config.yaml
num_hidden_layers: 9
hidden_size: 320
head_dim: 64
norm_eps: 1e-06
positions: "learned"
init_std_down: 0.0
decay_fraction: 1.0
z_loss: 1e-05
MLP neurons of a small language model. Each row is named by its layer, matrix (up: input weights) and neuron, and shows model dimensions 16-271. Each number is 128 + 24 x the weight over its row's rms, rounded and kept within 0 to 255. Numbers have three digits each.
Before each neuron's rows, "fires on" lists the tokens most often at its 100 highest values on Wikipedia text that the model never trained on.

fires on: ")", " which", "I", "where"
L4.up1179:127106154112130157135115138165125113120170172175154128155115114126158161126118118152123119099122143080126137138143114159147177077149118117115110123157160155160131100126142116104146129137152114141073125168117072163118103120100130109098164147119136107125142153109126141101118133096117114123107085127128136082138123121144141159130124121119172160177135108131118129120143165138109058211108101126137118147142130084077114158129106130160119128144108119124168119144115155151185147119131128112077131068107099113098128149139133102110127130143122128125132133148091153112156126130101114126110113111146130156128144146170099103111112145139128153132112177119148124104153179153154149129116097121155091123117159097100110120112131115146159124149105110139105121134129135102140122118155109

fires on: " video", "oa", " film", " spe", " about", "<"
L2.up885:121125154139138175111118136176159104167126137098097076103162093140143152103132143097120144125100116088107101126100133107152115102173158134109123134111151159107094131145168150157147132129144126123103162147087131112143112127105093091143124153106130103111121138142136137164162126078183110118137106173120114099136128143110157097127110144096172082105142110134081158094096133155143120125161147145138193068100116138146132170149125130065118076114165090123149198164176145132140119112103114145129118089119110095165147172146154099135131129165158158095098100118120122148114125107155118122146126103105138113106119122131109164095125165088123147135138139101127124139103100171098105140139153112117155151098163121105111136117142126122174128094132123101145160131096094130153131135110113

fires on: "ped", "per", "row", " paid", "uted", " made"
L2.up602:148116132135136126099110117146132113097116126089115118123122154174098158094115122159146123157160101113118159128089083071133115128145133130139090130099114112139103130141114136139150113127114147113139176156152144142105098149148132110129128094163100165134105150162103166134131110087179117112158144109111111150140148154099153109128142143133144172135175119170138145113056143142081124159133104161083141081139110135132152111172115147141116125148123137164148196122161128132113117118146146132175136132133091105120110121150141125127122155082103174171162067141130115150144131098139150138084092141138142115121117113127118134117148134071106097107152078125108100130146167173072105131122094106105128113123160124097149146130133152143135136095172131129085112110130165140148106155141179

fires on: " San", "Al", "Ar", "Mar", " Ap", " C"
L2.up1059:114143110134116151122098126131139123148103130126159101097130120095123161155118142112128135095146099127151155143082128131133128126102118139121128135142096170109138101140149162109153122109063151151153145133147133133122121141120125125112136101178168054104131128143116124129099133110122109163125112148137129152173134122156094083103115132114166082144155121157112150136115131134098178111120173149116141114086129093146125094153131126143114127094102147070116110134111114124145118067129185147100104100180121131119116117124147158087115124094109140150122151124092136136184126113140112131147110165120169126136127089143135115156123147104117126152088142153121155123100141118132188134092110185137158156109119128119140147108147071146144150132106127117124089128096132067132147109155116

fires on: " =", " \"", " ("
L2.up627:115130147103138152147130146119119100151106162162135108153161138083139149093138110143116152122120124148106127127139192152108167107111134051132151115142138098115140161139149145123143135118119158119109111151105116132070100122111104144103126162124132141146166141156077124120119155138107152133057155150115119084122106107143096099104153131110132097108132124124144133094158091171165091123085160107142162148134103101161110104152126106115135127175154117139128101085119120118106116168117105137087157110093123113117144110158168127093117150092117135109107127165087147122099125114141098146137136144140172099142142154144156103192110162157102169141144123099133141107147130131143144124119085126153095132133125131163148171152119180134102128101074127128145146094145140107152112072100108

fires on: " and", " or"
L4.up33:130133106096141101102122129066177137121166165108158127132157111109159120121165110162120083125122166142114071097138166095159135144127108098112122131110108144152093083163093099131115113116120152109110112120104122091135125141156112107125101114189107128151141120093101178120146124102112112110130125128139104136079120129186126148110084095106179137135139127134163144151090135082141153082105095134129153179120106109127115140100149142129130119132094093173137128109123126137141122136106098150113104143163154137114150118091120151141111120158122133136149165127057138125149125133138132125160143121133153127141177146149100097146108128181131146108124110175112127113116123166126126126131141177145147160122111101105120128103102154148140104065139170117115170149131149103086136138119113

fires on: " \"", " had", " e", " mi", "."
L4.up1119:100162132132161101147108120115128128126093108092155125134123142140110106122155125133149109143184166162126082139103120087120135157092102147136160099087112116166119141098147134154112121118136133108153110185128171097102104106123140160148131121150122093126190118131111148143116136105140130100111137108120149096090090125125123139133106088172099117137091109153131152103121129095079169099157116170125085139110112128122107135122147106132081154127113133163107148143138139110120104122138114084185137162131128164133125135126163106160086105157147126189152139106152164132140113094112158106114152147097132141164144137086121179127144106117130126161109153119157158131117105118135108121113116094160166146084095133155136127062135128158100137141145160109089134113125109157156156124132148

fires on: ")", "'"
L4.up1006:101119106164120137125168126136144125108130106124115089151138122082147146129108130154146136117118104087125094129160110169128134141107140140140098145124143130130140141151147170154162112132150111152114107096123080104104106142128106085106127120160141143106122157102115151139122168127098161102110145162106149147134143175129192099145198165141147158132138145127150113103134130167114106127154149172136161150103099138107134130158103115125111174132135101119174117157102121151148124128101197119122107130099137120153116141119148139127170107111135114130145124152111103140146147088104131185094074144114093143087100125149165081090167162087088102120157112128103129167146116144115170069117104103125126135102120140110095143123092088093118153115116106112088089157123103120095128114175119

fires on: "ed"
L2.up939:114101083130096147121116109153095078130138107160147128108129151124117124170145097084140099112137157139107107145100103143101157110082097134151139122151135112116101103092161109118121112162127157128182095108131079111144152118163113185164126126126109131108079128100161144168123129131149142096151081157114119130119158135106154155155073141100100115161120148127130140138154109129098183138117136158110144188097139156096115094147160122139106128127126128130146157183118162089145106130095092119142082162141109125149098156071130146131130130164145106126100131119134124128107127146147116145125137162103099159085126115130171129101112093119171139127110137134116115124134130181146126103144113127117113191077095148119108129131127111166105094120132128116179085124140133146111103089101150

fires on: "ic", "ical", "ia", "ensive", "ive"
L4.up1198:141082139141122087129116105151116137133123156153115141153101118147150116113158141105127113140120154125082139085125138147131114100130093128113075173130118110086186121137131084110164111138144091119104185117098155184103110102147143131111147148134103142074110128067138147147137154101146133084153151124114131126124126091090103133126130074096192129156103156137127130125197130125088126108130145099084133150161128167120086135141128112164143118137134157150147108133135103146129114154112116140121128122152099154154112125137112111121093131116118137101148104109071164113152103149120113159153096168149134151107110136122109125136150113131164133093083096085123117127131110128138131118131130138143125110115120080159116105172144170118102096143124109145155149121132098106090094087141129

fires on: ")", "no", " coach", " Democrats", " race", "nis"
L2.up293:124152154123095160131124130135170100137110144100153104121173164120135146163084129165084113152135095102131128127113138092163124136111159095096098187134167115169128138110135152111153114108142155153089091155097152104106154134106109149142108144128128120157098158101161041070140102099129130145143093139116118143131171173189149129139130148113115144130158130097127148135157114128103109125121106155136069152123116174094151106123110089159149109110102100169148118130124110146109124161102155142123125159080169129134089114114135145138146139134113110128163155148157133138138139117119113131110149117150102134127152125172157063148138118120137117115071099137135092109124122142114155095117165106134135129131094170081102121127165163100097136159109135113143113165153123148123141145143146

fires on: " as", " temple", " traffic", "ene"
L2.up985:059091123144106099154171159134094126147144112132116092174118116145105175134121144133145143116119113098121093153134110157177085134137110108174110126141124118139124146141139130158148099083156120134105126155125108115150092108122080106119126097114155146049137092161145116139146149089155128105113112100139124148142112162147116174106137140145122109114119119124139141102148114119134121109153126086092096085088155129102147149155136122090104157151127119135090125163166107164121124086161129093165119114108144132139134119117103111113131124130122119144147106165167169118081113137128111103130072113120130117100105117142122162116159157102108115162158126102134081115162159146151135149106171191097134108099149130151114130147135136155125162091149084141146130132129152114136146123083151

fires on: "A", " Pat", " Aud", "ct"
L4.up799:090123102100105084169140163153112094150163117107083173105111141132128107141100133171153165123108107154111126133132116131138126125081137109107110143157146148153150114131138110102106101116128137167141157101100146143180162124114183097126118102166108161111130142154127121161140137144059132130122139147160123110185161135109106128108127156092131128096113116127129152165148094153107130109098165149171135131087088132112075141136122116128105160131083074122115128101118116096132118112097121131139111094176136129109095123132119151159147122142165101147132124117143114166125133125132079095108133151109142134080120122102142106154096102165106147152110147129138146154111145131178110104129134141141149139129125126126155129105154114142114131062165097123103108181141078105117093092136103

fires on: "ed", " led", "red", " converted"
L2.up793:153144162122125138135133149144084112130151113112128144097089117171114106144119148154081106120079113120126117191133122113115084134147139132128148147115101119110128117076110124164127093162132114161151100139176110113141131124130127143145149118117115129132129104156129090114165123118133098118104138169149135094170176134146167154100119160101123135103113115188129130113090104122145109173122143141128116141131161166149090104181116086061168097142181165157115164102156111162161118154112199112137103090105143093160112108130124159140143109145167152104113138158128127158175159127097108151088151137158109116127139155120133170140161063123107151121133125116116106144129158135133110095113135105125128138100108119101129177130113097115119133158151135112120140115136061129082134119127124

fires on: "ed", "ated", " reported"
L4.up489:156118140113098151077145112149136130106161107177121129114135139140115062138141100140131108164101111077137171137152153116123100118142128131121127140116129118111099133153161124167114138147154127115121080106120115111122132124118109141180119122123104149096098084174154116071140129139118097116101100180112122135129151162131123140139147128140101119126144134138128168113097120144126124126103103166101148095090140135134152105171147126144115101100126139087169075099146164067151158152062126116126092111130132109106166175086114141139120124147094122126166166164162119152146113110107142174122108106156162141123137117106133127146113138112155173132110138119140125097107151115157140135140202182157117105124112115100120163169099123135166125113140133140169123145133070158112109110118127

fires on: "."
L2.up770:103123121134171142151132133135081152132096115097108110129129151079122169106135135178124139137128122145113147124118082108115105122138092127143145153129120164133154154115141148145141192142136098140127100138141126118119099122150090130130113119165111118107137134112112133140143133107115120095121133123139130119141100144123113098133101145106128104124122139062107096116151118143168166095160110167122165127107168131132146164162129129141124196103130093172131103127098121121121145158109174114119138148143191139143144106103117099109135144144120120122145074161108112105099126134118104141137129182107130133154105128118136150182152142097136125153144118113109134153141104133146076116128148114099170112097075131160087158115116090074156175126116128157093161149151155129155129152125112

fires on: "th", "hr", "des", " according", " at", " Brigade"
L2.up884:133127138090156129162131087101191091125124114130138124139119115096147168139149161161108113160137099133128140107121122124134146113146129114170107146108153095101122143149135114129157181163100152141096104166124150113120154079109116091121100090148093140100159079146132155139165123111111142102133099128091129155091143107087148131135153107164114114121117155108111156104151110145158095120113076104154097144132101120143082141162131135148144191121113142142146108134119126139112159116135079104096120115143134118136096118149158119163109135119103134147118114114087118129130084156149122134132131149126153096137135132121124121089126149107090106129186135119110108135164172122151103142098163106106136090063086104122120125075144133161163091135113128121148148142145133158153163099089153

fires on: " Law", " length", "fl", " bon", "wer", " Sm"
L2.up343:113096138121167111120144137154137121119161103092134141150140106148141117136163130126139112104108127115143130189114138119148139144129126138124094088105118098135148151114133082147124158111145128171115141161119095119119110132113144116145151147135154138117115122108135137106102114134102117146142097141114091094106110165115119090110140161172122179120123123125134108128131141170129122124117121177154114202095137118119132139137142116130128180172128126107104109108123121120107142094107116096153076108126155106142100145131112125104121089140124084139114133162159151138152158085098128133135110151124138137151154120116127123135148075146072087125107105118096142149143100107101133167136138074150153121098179132081073100136100150156092126138114131130114156089106138113156162129123144

fires on: "\"", ")", "OR", "ag"
L4.up524:086110139168164134091070144129179111155143119109132136154180118125178161154165093144153143144166129114131127137148125103162113145116139132128126153138091117150139135143143143140139121105126123142145149138160087118145083106161159088108141100107125148117118118108135112091169124102149129134121113138084132143132149170119141159124145113121120194122154141098184124144151140185127115138124138129106110206141157157133097154152121098098108118119158106138165123133096113135141122153093122094102143125118118115129120105137152130112149106135115109114122163111089097157146090106105124117150163131101074134112130155112106149131130141076099099104127115123124138125096114173131129075147121172119077141173080108122112145167133110076149129134117139150107083135117088116096165133143127

fires on: " state", " college", " AI", " film", " US", " Republican"
L2.up1041:154092108155154153110144141123147127150116124139136143113092142181163106118098131143094180134182187127122116115097115123113093143114124129132141136149118136127137138131116116133094110115170133077146153148099153137161150129128148160129169146096136143155125149108120140167143131106088106135159055024164134143131110154099133100132133161128141125120130124154076090094103144126121125124106115152130101108150161136135149121110145116120109109158125158165112179124129104120146061154130110144138155131126106114138104124097131101174138143097159097168095105109138085167108125165122080128144164080126125123131154168104148139130125091152106132131117174114123157155143127099125124116133093118153119156144136135095126093142102124073152110113126116131150130133156132108133155152131101

fires on: " a", " had", " that", " made", "\n\n"
L4.up689:113142107125134116111155129120145123110163126132135126167145137133106136125181121124129129124087145111180157116136124162137158144162143159126095122117144140109121116121157165130108129105147099146102110164134135146103152103137150088139136144145142127118135150101119165176127160120120115141087124122132132103087130125121123125086152055127104102153113136116151122127105120137116063122154149121159131103113162147152099154098133142087096115095114125136074149168195120127126153139151107085131110127104190155085139126119131132130128166116155190133170167119151137132158138103136153169105120107136134150111139104131149163142142158137160134153131107138075105113112119101161121107082077133087116102122091129107120132185137155121129124088177149120112109153112102145131140095105128

fires on: "m", "C", " Al", "D", "d", "b"
L2.up938:125083116193099152157137137134156150142113126074136136152121113137115168161087134081135112140150131107168138117150173114116130110143113096128144098143126157112131074099129131120159174135124094111149160140114142113124072100126106142102173138143171118155146096117148104147106154125088151113158144069117099126140142098130103140133157091101152059126119141136137127128163094110120132145135151135163104092130132111162115172146158165122129116110084107128078116127123138148144133123089124150131120192166115158107129148144145132157141125149177140170164130115134144134117125126137132147093183147134088135136096119166171108102118141184130079129090151146151110122112121109102171120112093096126159106095099132141142178085129130133134128120187086115101087107128137113115114142116114

fires on: "P", " ex", " en", " ac", " Ex", "ass"
L2.up344:095153117106122134134162141147117109132131120080109154131122110110121155148153118151120156146128103145110133140134081101124092101110093184147107107113129131167121139102103109145090135107123102145144154092136140152161153130125142134152130149103093140104166142107106113111107126109096133066102162166119109139175112160123116164109127113161115118143110157106149137153136096137082127138132160126097176151110122114163160127143111147092169100136124136096069165143131146155107103120122099147117124147103132124100109119167102158123087122169115143137108123151151084123131141148106095139097158171090099076115112143130102145187108132155101097130122150071122134172110141141123124163108141124123134128122139119088107153161103129080081141119111119087140162150132130129163134140105154

fires on: "'", " and", " being", " non"
L4.up212:124107107122161121136175157131131119099123130168113141143148135140147136121123093139129086160160113140109117111126110168127134116078123096141178110115150128161141139120114124143118127132162084176113098112137108151132131124209152118122096124144116128170122160155148134134152155151084144089109144129112152183168148078124131068133175151123148169130143145099141121096149132094116123106117122103170146100134114161114146106113107130117133115087141098133171147168089146125137071102155164161068112099143100130138075096103118131130145116093100120147157111170075137124130110144095099131142111146139118165152099180147080167131133135081101123145139106125167122127096132128115133079128099101121101126151122114143104107162160125139120125090124172119094113160134154135108147104134110

fires on: " The", " at", ",", " until", " but", " by"
L4.up1108:156102127072122128169119111111150107117104137100152103132119116132129126153160139093089119110130141165127162043122123176103117130147160119106115155123138140118106119155134125116127140107096144129116105142127179110164109119145160105134124111110161147152168152114159131159136125114112134125157104109095113198103120118133113152102141081127142118123130117147112114124099146103106091146091106146091174152129159118097134088063113155118132145097124147135154129120113142140122093111110158078142081150179120133115115142134157112085117117124066107098127133161135141155121117124094105114141085082113154143134137115123152132147143143141116169128135111106129152129141118149167113140162153174132144110171103101129126163118163159180152131103142164136108097144125168111136124146150110

fires on: " I", " J", " RA", " Ty", " RS", " MS"
L2.up1241:152078100155152133134123127139117094129109140147093077133110105088144132120147114102139142108119133124132151155138135143133133172157153124132140127100127137130124093138093119114136097102130166087116164128108123114126147127107138104147101158123157149141116133130139088148126127104148133096126105165132124121143097087112134136137157162099134123118159122160092125147119137089152144147113086141133073164120086131112116101097090130142122166125168100121152147141155122111112068090141110126155130155135102094107124115176131115112156083134110143134136103126127139174152158148125081112131139146133137119135141112102093106092091107174159130147088144126166184113107123138142141110114176085152106154138137111085098082157120168098118173158153136190099156109102146099108097192140111

fires on: ".", " century", " 2014", " 2015", " years", " career"
L4.up202:099161136130081146120118139119095203130110138146078116118122142140147167146077116097156137156161106123178128101132119174126159104107161094116153104137114091133129122129143112152106118087122118095140145119157161127119100145105147103087145149154129130126118144156115088121107145103095137127142093110160118131144122121122112089086150112135110139168117066146152139151142117154151105117092130143128106152141127160173102133162157119103124148148111120150157072155124166133141128097136138165139147120146110076129162123129129091111131151149139156114099161086148154142185129142111107180101131103164107136114134153123110125149117102142089151091118125157106131100135111103116167156109115058093112152165128141139141118156123119192119147093088096128076144149112160165159135130138142

fires on: " Mac", " So", " Em", " Per", " Ep", " Hel"
L2.up913:097131119101108172097145160166128134109093147140115125136145162116124091148078128109146135139106144135104100186134120115098088082146133090156141131141097109107099094105134115138105150130139058123130165166161165136142132105142166083140117086139145114086130145089106120159076127099104082142114154113148114159181110140121135154130136115095132125098123158122151154149150180118125112115131123158162090102117132130131106161117140121119106108113117142163102132119132141152133122140151075146144109175133132122109137137139145147151136119126109140145135127133164133096150091100165175103169145160182094117134140161115099129116146162132071124141135162084143118118139155116124057081143115124143168147113067143155134091145126136145110129156133117120120130116100106132105116135129147

fires on: " Marine", " Japanese", "ular", "ual", " Canadian", " Danish"
L2.up169:108095149117142132143137147148114105140132102138107109099184117112153103113135158130133114116092113107162114118079179116116129106119141153140129115143082149142142111123150114088127108131129121096131125132123124148098138158166119115129095127113147142095144113096134069091095141114112143131130160137139151142119110108119122124147140070116173144132159151106163089063124139118110119102111152123093098130113142168141123112141136089092071126132165152170155109134154138103132112105141100134145131113153098143144084108168151126126125138146098096162159094117093085148149123176093084133161154134130151131088102149168118126138121147069167125121081140189169130087152136089113143132128122128124117093114144137163088174148163136119151138130143120108124126167122126146137091090131107

fires on: "ile", "ise", "ure", "ear", "ele"
L2.up942:126145150135154167119097110133133129153101138123100120130118141088116157132145103121118066147138115056131091132131092157128094134140129129154146134142128099093082103159103154101110138165141122076100095109097108116122145154093122160111117133129133142126101112082088126176112137083136148147157150139105115103195109171089166102137108180118130137144157104123145126076145101084159112124112120137093138131153099138151127129113143139156124155134092166119128130103118119088125125138151154135123123157140143128134101122148123101139127118136111154123133120122179156094127136130128129130111149159152076150109128109100124172113149136168116142099134149171132154130140084104111151120178126126170176154072168111117142146117148145150144147091117151121174143147145142137161157110098168

fires on: "4", "7", " 0", " average", "2"
L2.up894:135148104119127133124141132098177155167154120142104157151108127116158143092108090147143149124124137145143152137146096107098141137158085113089125168129111172141119117128110127116129120134128143152160144167168083105088143087170113130103127114126121121126099163121080079109137164115112105092158152110112154093130102185101113147112111135104121147094081124092152117090115097159127123139091094093182133101125132159158087102182096093118125090130174136098168120100145132126132155157173109112100131097123120118114090113152129144127165186177083138123137094124138122150159118171121145141103136080152124153165119102139123138138105112096092161123135113096124128144129106142103161113120099104136113153137128122137118144128141105110132113087144147101155127111110177131147138120153099

fires on: " k", " games", " basketball", " Africa", " Islam", " girls"
L2.up292:127106138102127144158105082134109147113108149131152136138130156083087122128110173127158119128163165113135148129141123143126121094169114163144132132179119120095100093101155168113133148121125126062118125138148136088108107141096095136121160154141148114109122129120158136129128117136131143101106099051087112138151114095154119150122078148122145099150091134129075140140128133105104143134182119120089158095099150125123148114126166168154150153117144114097108082161132107133140126124163100133108120154177129121119135115155094158138140174131174142130110149122083116127155112103137117107129140123086148106157160120081136123147153126127161116132110119137108096163112148138144135131126115201142131123038120128131154123102163148120146162151172153127114130150153101113104155131110128

fires on: " E", " As", " a", " On", " En", " overs"
L2.up44:157146180104130106101142132082145115156188138181163119130139110154098169144090137120139180119113156130098146136123079130131146146134122141108125091164108117144163137164099079151126113124148074134139173172105153124113110133105130122138164112140118127112103151104120146142127126124089200168103127093135132110103140152138142076105148127071125133139051166123161120142143119079140112132110147128118136173080145135134151123118125172141109159097122156143099153113133144109123117091151146081130137125121139155144138125128108116120127171105098130083162153083121143115152130148124146117160096137122120118089100163140144091130146114168133124159123113136141112146119101097146134156117095119149105091131145120132099167114129157124128108162121125064121152107109145123131137155158139

fires on: " X", " Art", "end", " Band", " art", " music"
L2.up735:164147112088141113162090118163187117115135084118149106126171130098113088140129125138154128153202099130098130168117148163108089080157152155102105140082137110098132152140102120153132142110115167119112117128105162136158138117088154102108134120162119119132151164125118090135141107110129149159129157112155118153118109126142121127096124161120121146101121142096111094117143132134137119092155126164150094103143183137161100099117089080116134137124179157097130102134133149148117143127100140161135166083145152093140139128157119141160160095119183127114127071132140149090130153156089098107121142102173147154115082111094144117153156188129132126152106107155113147080135106081163117156140177176112128121161104117161134121112120146109114143122140142144117136070114159140135146135143109

fires on: " \"", "\n\n", "–", ".", "\n"
L4.up532:112144138157155109135094138151096071140122120132119104137156131142101143136087102091085123113129130127104129118157168153129125147126098097097151088100162118125132116121147167125156145129134119117158161144154143156140109157147162079158091097140140095174140119097123170112135172131118112160134120136132152069134143081108129134137074143130125084134129129158136160104168127125133140117104104136129081103108107086108092125193127139141143180160133124099110150142138126166152118133116106158129185109131126123118110154129178123131099141109118123142101103087186141153136154118163170105142145103091130119124118136110136113171118117154160173155132149117145135135168148148135117117157133125131164103086130143123129120151136126153099132087113172137135162091114088157147128105129099

fires on: "n", " school", " college", "ulu", " University", "dan"
L2.up324:136145106139155130127096118143149112138126118094139106162124109152125164110105164077126105142142150100137102133109133151083128104096084163121088101098106144161120125137083116133134097130146158114129090088115134116114162180075139167141131152142100148141127135142132111114148137117122108163109136135147152108109156116141154120087160094140105110108165127093130127099106110153158092128110138126143150106130136151124135169151093131124138162147107133107139138183131143144156087105107127164119152138125070112145117113117147088181149168153146101167144122116145142099115148138115091077094162130123143135148139162147131126094118128179155146124101164130143150117137153143137125127131137083083184144157069151149141113130076133147162167123118112149167177120136138087121085163090148

fires on: " of", "olution", "town", " crossing", " route"
L2.up869:154178155084144125118128162151193121104121125114127100106101107119115116165168143139129080112180105085102076097141125111116091131123124099140127120118138137131134150135107173118159130109127079116123106114147153160131144116183102144095168096111103171142144103151100110147136122104129130122150169163163115139107165085103128180109133139151090108118170122115134163109116143177130118102132102128119159139147102090100144135139128135144117082133113123110123134161108123115100131145183148123128159121115120134119121140121097095153109119141127073128159150157160125129123144135110127122120156137175135100145124098108148155126116164141134139147164164130139121124170166101132092144144162130120117151087119120132113113147138140131156107111103209127169153161143049152120128106144136

fires on: " years", " do", " century", " it", " It", " time"
L2.up307:135106139149169133112134093122133103110151139161136099126147133155134189130091139116147146097134146096137133106139088098116134096164129130163107158109107152104127133136163111139171148162117109171119151148141176103183106102125121086117144113121142107132150159123126133107151145071160146129143115144160109151145129121102121153098079100137110124123105105104176088145134121127128160173100150151115178130195075170134150187120139124151099140142097077138122101115139131126132086104074101160131117146114107076123167156124144106092121131172117168108095137147105101104150109118148134159103105114137140129136153141107090112172138138100102147104119167138121092160107098143109136114123124129113139141138121143117124137132108104100135136148143110116074153099132088158105142128136108

fires on: "ver", "0", " received", "list", "41", " Florida"
L2.up272:169137137119138133093108133136091134087102111147110125146071169098129091142157099170117149123177125125129099111075135092171120100132107165146132091133132105126121140116131112113129150149096131124139142120142121143083161084095108116151138112119105104106121137104116112148111165131139161061182148148161143118134143113144113162121136130119134128138123143178152124108123123120123112168168112130122119123110117104111127135119161124152098082160115111112084136113100108141125100110164178144128098123109149140139147132143134124117146093139116078185140119147143131098079116159118102125071172102134116104123121114112133175124132145165171129110114106146134087120127153105128152178123141072126131152097102116118184116120111092130164126108140154140136102110126148121082149114137139

fires on: "q", " br", "11", "rom", "'"
L2.up154:144127145096149163080102141136170139128067118097137110135170111178115154093163142138117102131147113157163063161092157100117122127110133096145166177141158127143152145150111107112173153123161154112102075109149158138078150167164094094172099163106117124121112122107164128131156091121130115130104137113131107137099100139160120130151120145121126130141113127130150120125087145115140104117137138146142131098122126142155128134129103116120155102165140108131090082132125131140149124107116091108189151165143132147072141114144139138142137123117144101153135134167158134152121136130117125133112169109127152101113109109154169110111157136061118148113117108145129146106119148096130180118117105118139123112118136150113140098157138155122133123149130197151149110132132169125102139119139159

fires on: " The", ",", ".", " h"
L4.up806:103146130096162124157139083136097166127099125131123105070131140142115150131141103146158102160183095134133150112135123170124138147123109127117151118136101142113093086139142124103115139126094128135128122129161123121127144115139155157098140121112117136132107156157173093131149170134119105119113123141120112167121136148118147074120143143108120138104142052111103118150125143133142172071075152138147166150113121125133105093146091095101074169137128124066141106124101165143142131108099144105157133152142169134159173136137132147091123117157109100116108126133185089152150158117084098126141150154144152166120116114176115138166133139117118128150118122124115145118112117130095136134176111084135145135138112165118103141113131147164119074111131101117110146173124186176109101114148087

fires on: "A", "Sc", "ct", " Corps", "AA"
L2.up64:120155128082151125159130162119100092141118184106100118128108145127111113141159113149122121109129130127145087176129129106118126175103147157090167115134132110106112139125124138134135087117143093143168164122124163134152133127144136118145105120184117118112143100138160099102127095127099114115145135127142116104101146136097105092171090142135140121126160119123160099134150139107167096138152167166126129181153148127155107154148119092107116145155163133130121085139112132129139148105108133144122097154106118144166117172126108132157182118121123151091139194061094121152083142100114069090101117138171143131120122160144127083102114118061087162139125159155131143121130117073102127141132152169122122161158149117139146105122104071146147159151145133106089106126111125162145128101145138

fires on: "m", "oph", "amb", "ap", "bit", "ms"
L2.up1069:162162136173116119075149149139133119137073098156157128093112111116149160142160169163137141151143118161136152144122137143141137111131117115134115099150110124140147130092150131126139137121127126139137121134150152150135149136124123138153119131113139133158095155076139096110110105166125096122135108115150130142144141075133131093138119126105104064131124121147107138122130172157163112140142160124166110154141123132118109140121114145176149116114129080166129174133139092164130122162107177130138157171102112143115104105092162145148104110094110115113126110141124096103141110092112129135082102113135123093130128118118158162193119101148129140134143079072117127117140131153151092122135098082105120107139116101146127062148115129140162090135151126118097212158123119127121090124142112

fires on: " In", " in", " cor", " explo", " sens", " dis"
L4.up909:124134122121138145142156153129119089110120143159121130129098113096152119136129142112135100103145129101176148117094115099112136162104157088136151117139101141139150114153150098129101094114164134136121146123128105132140127154118151113138108104143121092094159130115171138126124102124093102121110134126141149110160105125166129173094114072149144089111135124160108104129132151119087128067167090128167114107138176115120114159154173115140078109114163127127132113146132108079129096105154158138103104164115147097127096193194159114172127119110104116104144126122188119105119138134151142131163088114122102147129129134130166144137123106133125136122177118109098127129097153174127123150123122134135125129061176100143117131151143141123104113140139141084090138154133158138097139108102139

fires on: "_", " 0", " 26", " 94", " 88", " 75"
L2.up190:140108114125131116107137085112153174112102127123106147152129127102151146091177117155112163126133086108087101128134168105123157087170132162165147101123135121158141084140151156087129162119134129106104186120135120106124114143142152129112115132120135119112142134124110112121141159187100134145110116110104177100100125115150121159149136141142125090120077097085161094155150103143098143105137112086114160114091120131157129136127127135090138093160149115126151128056127120148152126143136134155131112144137133111168098142139100075153158120146072098104168115141157145111152117158177160151121083094175127112142157155149060146127130105107121160159095120101102106116089126163121126123127117106145092141124132140146120126165156140074135102161125070133136098121130125076107150168115115

fires on: " Q", " Go", " Y", " where", " Ho"
L2.up83:178121107149111140166141125133081108146137144143099143113109129099147118124176112153134135091147142124140114100154185151172143160151089102143117134154173091116120124172104091113128142110134145125122159104138096127146087137105098136105087109141132123097109104094118153120085131120085140121130140137110130123103139093144149122139158125148101115129131098141149085097082115098124123093160154152154144143131081097096114119122107136149099140146164118139145160161126139104136123155130121114138143137173108126099135107148160128108140091143098111113115166143140119107129120132134103156132092152140145118148124144140090100129106071116112136136127110143166130118104103106103149125160088097141127130138207202103164098106151103108132126147127129124117165149073126115098170186118101

fires on: "-", " an", " he", " met", " was"
L4.up847:102120140172050135147113112127146176141112171187095128116161138101149104145122112123078105145077148093142104160126162102143104130145124143132140128141110136137132099133117137126119117150101147150137135134131110115095141178118085154105126149112144105132126110157128103133116097118129133099134150125120109176070103172176139163152097114142119111105151135122163115132133125105119084124148166101144119139109150138121118114094120091105107111116145133162120153136146144161079158113110102126122132155151114116120102104147137105106115114124162131138144118126068114116122099121119112119142148153154103125113148140134139107135109088148141120120124155075137121124074138126070139119097175200105122136114188139114126091118112093117136180126125075125145113102182061160088147114114073